{
  "num_hidden_layers": 21,
  "hidden_size": 192,
  "num_attention_heads": 2,
  "num_key_value_heads": 2,
  "head_dim": 96,
  "intermediate_size": 768,
  "vocab_size": 1647,
  "hidden_act": "relu",
  "norm": "layernorm",
  "norm_place": "pre",
  "norm_eps": 1e-05,
  "positions": "learned+rope",
  "rope_theta": 10000.0,
  "rope_fraction": 1.0,
  "qk_norm": false,
  "attn_scale": 0.102,
  "bias": "all",
  "tie_word_embeddings": true,
  "parallel_block": false,
  "init": "normal",
  "init_std_qkv": 0.0361,
  "init_std_o": 0.00558,
  "init_std_up": 0.0361,
  "init_std_down": 0.00278,
  "optimizer": "muon_variant",
  "learning_rate": 0.0133,
  "lr_mult_qkv": 0.5,
  "lr_mult_o": 3.0,
  "lr_mult_down": 3.0,
  "beta1": 0.95,
  "lr_head": 0.0037,
  "max_grad_norm": 1.0,
  "warmup_steps": 200,
  "schedule": "wsd",
  "decay_fraction": 0.63,
  "decay_shape": "linear",
  "final_lr_fraction": 0.0,
  "batch_tokens": [16384, 32768, 65536],
  "max_seq_len": 1024,
  "doc_mask": false,
  "z_loss": 0.0001,
  "train_tokens": 305200000,
  "max_steps": 9631,
  "dataset": "wikipedia_en"
}
MLP neurons of a small language model. Each row is named by its layer, matrix (up: input weights) and neuron, and shows model dimensions 32-159. Each number is 50 + 12 x the weight over its row's rms, rounded and kept within 0 to 99.
Before each neuron's rows, "fires in" lists the words (lower case) most often at its 100 highest values on Wikipedia text that the model never trained on. A number after a token or word is its count.

fires in: "loss" 16, "lost" 15, "completed" 6, "losing" 5, "lieutenant" 5, "loan" 4
L9.up732:71 47 45 71 51 42 46 50 36 25 61 39 55 50 52 50 43 46 44 54 16 44 42 56 62 46 57 51 63 55 62 39 42 44 43 53 52 46 34 35 39 64 49 42 54 35 65 52 48 54 52 67 48 76 57 27 51 41 53 35 47 62 79 51 50 45 54 48 50 37 47 67 62 64 28 44 55 57 84 67 53 47 59 36 52 60 71 61 63 15 48 48 57 26 47 45 41 33 41 37 49 39 69 40 38 58 48 24 37 51 44 68 41 37 47 39 37 65 58 59 53 53 47 67 55 49 66 68

fires in: "of" 21, "business" 13, "foreign" 6, "protein" 5, "anti" 5, "steinem" 4
L8.up514:46 36 61 23 49 40 58 47 45 48 56 55 48 60 38 44 54 69 61 33 27 52 69 57 71 58 59 70 65 64 39 40 50 46 66 34 65 35 28 55 57 50 49 36 29 47 39 52 70 75 46 54 47 38 57 48 55 68 66 41 34 43 58 57 67 61 40 62 69 55 25 44 55 54 55 62 67 46 42 44 45 45 46 47 37 41 51 31 51 62 44 55 45 59 49 67 52 59 57 39 36 61 41 51 44 41 54 53 66 30 45 55 57 32 33 45 64 67 70 50 71 56 60 62 46 50 53 51

fires in: "in" 54, "on" 4, "awarded" 4
L13.up402:46 38 52 59 14 22 53 46 44 47 55 34 54 37 76 36 67 52 49 48 68 51 37 39 75 33 48 52 61 60 34 62 40 62 39 49 48 36 66 38 39 57 56 42 51 55 59 57 50 56 54 49 40 32 52 57 60 43 73 45 48 53 61 60 56 62 46 33 73 49 62 72 34 55 40 54 53 54 67 82 36 39 38 63 56 28 37 39 56 55 34 46 45 66 54 60 56 75 54 48 32 48 50 61 41 48 38 55 50 62 65 51 18 62 56 64 59 48 33 57 52 49 71 49 55 75 47 42

fires in: "social" 18, "cultural" 12, "religious" 7, "energy" 7, "health" 6, "medal" 5
L7.up707:62 62 42 50 75 67 36 36 42 39 52 62 38 56 73 61 70 60 27 36 40 69 72 44 27 48 57 41 53 57 38 46 51 55 54 66 42 60 38 36 41 42 45 46 49 51 51 49 58 67 51 38 25 27 42 60 48 59 54 73 48 49 35 48 52 49 46 59 64 61 40 29 44 56 39 39 44 27 62 59 64 55 50 41 47 62 60 34 36 46 55 39 42 46 35 75 30 60 52 50 53 57 64 40 40 68 66 39 47 73 67 50 60 70 64 48 57 49 46 59 72 55 35 58 53 48 42 50

fires in: "as" 42, "included" 19, "including" 17, "include" 16, "includes" 4
L3.up561:43 59 44 47 39 54 45 30 33 56 56 62 49 47 65 53 65 31 46 45 59 67 42 29 54 46 57 51 58 66 26 48 57 70 49 45 34 48 32 48 24 55 51 46 31 49 66 53 59 69 44 36 58 37 43 53 59 50 56 37 57 45 43 69 46 53 62 58 41 53 41 61 47 60 31 28 52 43 44 67 45 66 63 55 72 51 58 55 44 76 33 41 60 30 62 47 44 56 31 35 57 64 55 85 74 42 34 54 63 43 39 50 55 38 51 55 54 52 57 49 32 67 58 31 09 45 67 58

fires in: "12" 33, "11" 14, "116" 6, "92" 5, "120" 4
L3.up445:52 46 50 62 42 65 57 53 51 44 48 51 42 61 49 40 62 56 55 61 53 46 35 18 43 29 53 37 38 72 36 67 54 42 61 44 58 35 56 44 53 75 34 44 43 33 73 70 40 34 78 61 64 73 42 40 26 51 47 55 64 65 56 54 51 42 41 64 44 40 49 53 41 44 72 52 61 44 46 67 36 47 55 42 42 50 52 37 46 40 55 36 42 42 54 60 21 45 34 69 47 44 67 51 40 50 35 34 70 42 60 44 33 51 60 45 65 51 66 49 46 49 63 69 64 46 32 38

fires in: "on" 21, "in" 17, "of" 12, "which" 8, "around" 7
L12.up444:51 55 17 56 37 62 43 50 38 60 44 52 52 43 55 42 54 36 52 74 49 63 27 60 49 59 49 68 54 49 52 51 61 57 48 58 48 55 61 45 56 47 30 42 31 52 45 58 36 60 59 53 49 30 46 43 44 47 52 22 49 42 29 71 39 53 67 43 49 51 49 45 53 45 43 80 59 44 71 57 46 51 57 33 43 50 65 47 49 50 57 33 58 62 61 41 53 65 61 45 21 24 32 54 26 27 66 34 55 63 54 49 42 38 42 61 59 56 59 32 46 58 41 42 57 51 39 59

fires in: "an" 59, "anti" 5, "medal" 5
L18.up68:48 48 47 53 54 59 51 43 33 28 56 59 39 51 45 55 52 65 21 53 42 50 28 47 80 42 64 69 59 39 51 28 74 53 50 44 49 43 20 55 41 33 40 41 49 57 54 54 39 41 59 60 48 27 68 50 44 52 53 50 24 61 70 49 47 52 54 59 71 33 38 42 36 50 43 34 50 38 32 39 42 55 37 46 53 52 57 41 64 36 34 43 57 43 26 42 42 56 54 51 46 37 27 57 56 63 55 51 40 46 57 51 42 49 77 43 54 49 36 52 58 63 65 32 36 52 57 73

fires in: "people" 29, "political" 17, "politician" 13, "king" 9, "members" 7
L2.up578:54 34 46 40 45 63 37 63 58 58 32 66 44 63 51 50 47 47 34 56 43 47 58 35 40 34 61 55 49 41 44 39 47 43 55 49 59 63 62 59 37 40 28 28 40 22 44 61 36 47 26 49 55 72 68 49 53 62 40 56 49 24 42 62 59 43 60 50 36 24 51 61 50 56 63 49 48 52 53 35 42 26 42 54 55 50 55 54 73 56 43 35 27 60 48 36 64 51 63 67 47 65 39 47 69 15 61 44 57 45 43 65 46 71 72 37 41 44 57 47 37 56 39 40 42 44 66 39

fires in: "include" 32, "included" 19, "six" 10, "compared" 5
L3.up279:53 54 45 47 29 52 52 45 72 67 51 28 46 44 65 32 42 68 58 39 73 45 43 48 25 28 41 51 54 57 29 58 59 55 47 29 43 65 35 72 61 58 58 46 47 59 45 48 48 68 61 65 56 15 28 65 56 64 48 41 63 35 58 62 38 57 38 56 62 45 60 60 47 47 63 66 65 51 66 44 45 39 46 49 77 59 49 56 39 67 30 42 44 57 47 28 45 42 58 40 44 80 43 62 39 46 22 41 64 49 47 37 51 46 66 51 54 45 45 44 45 55 62 53 37 43 57 49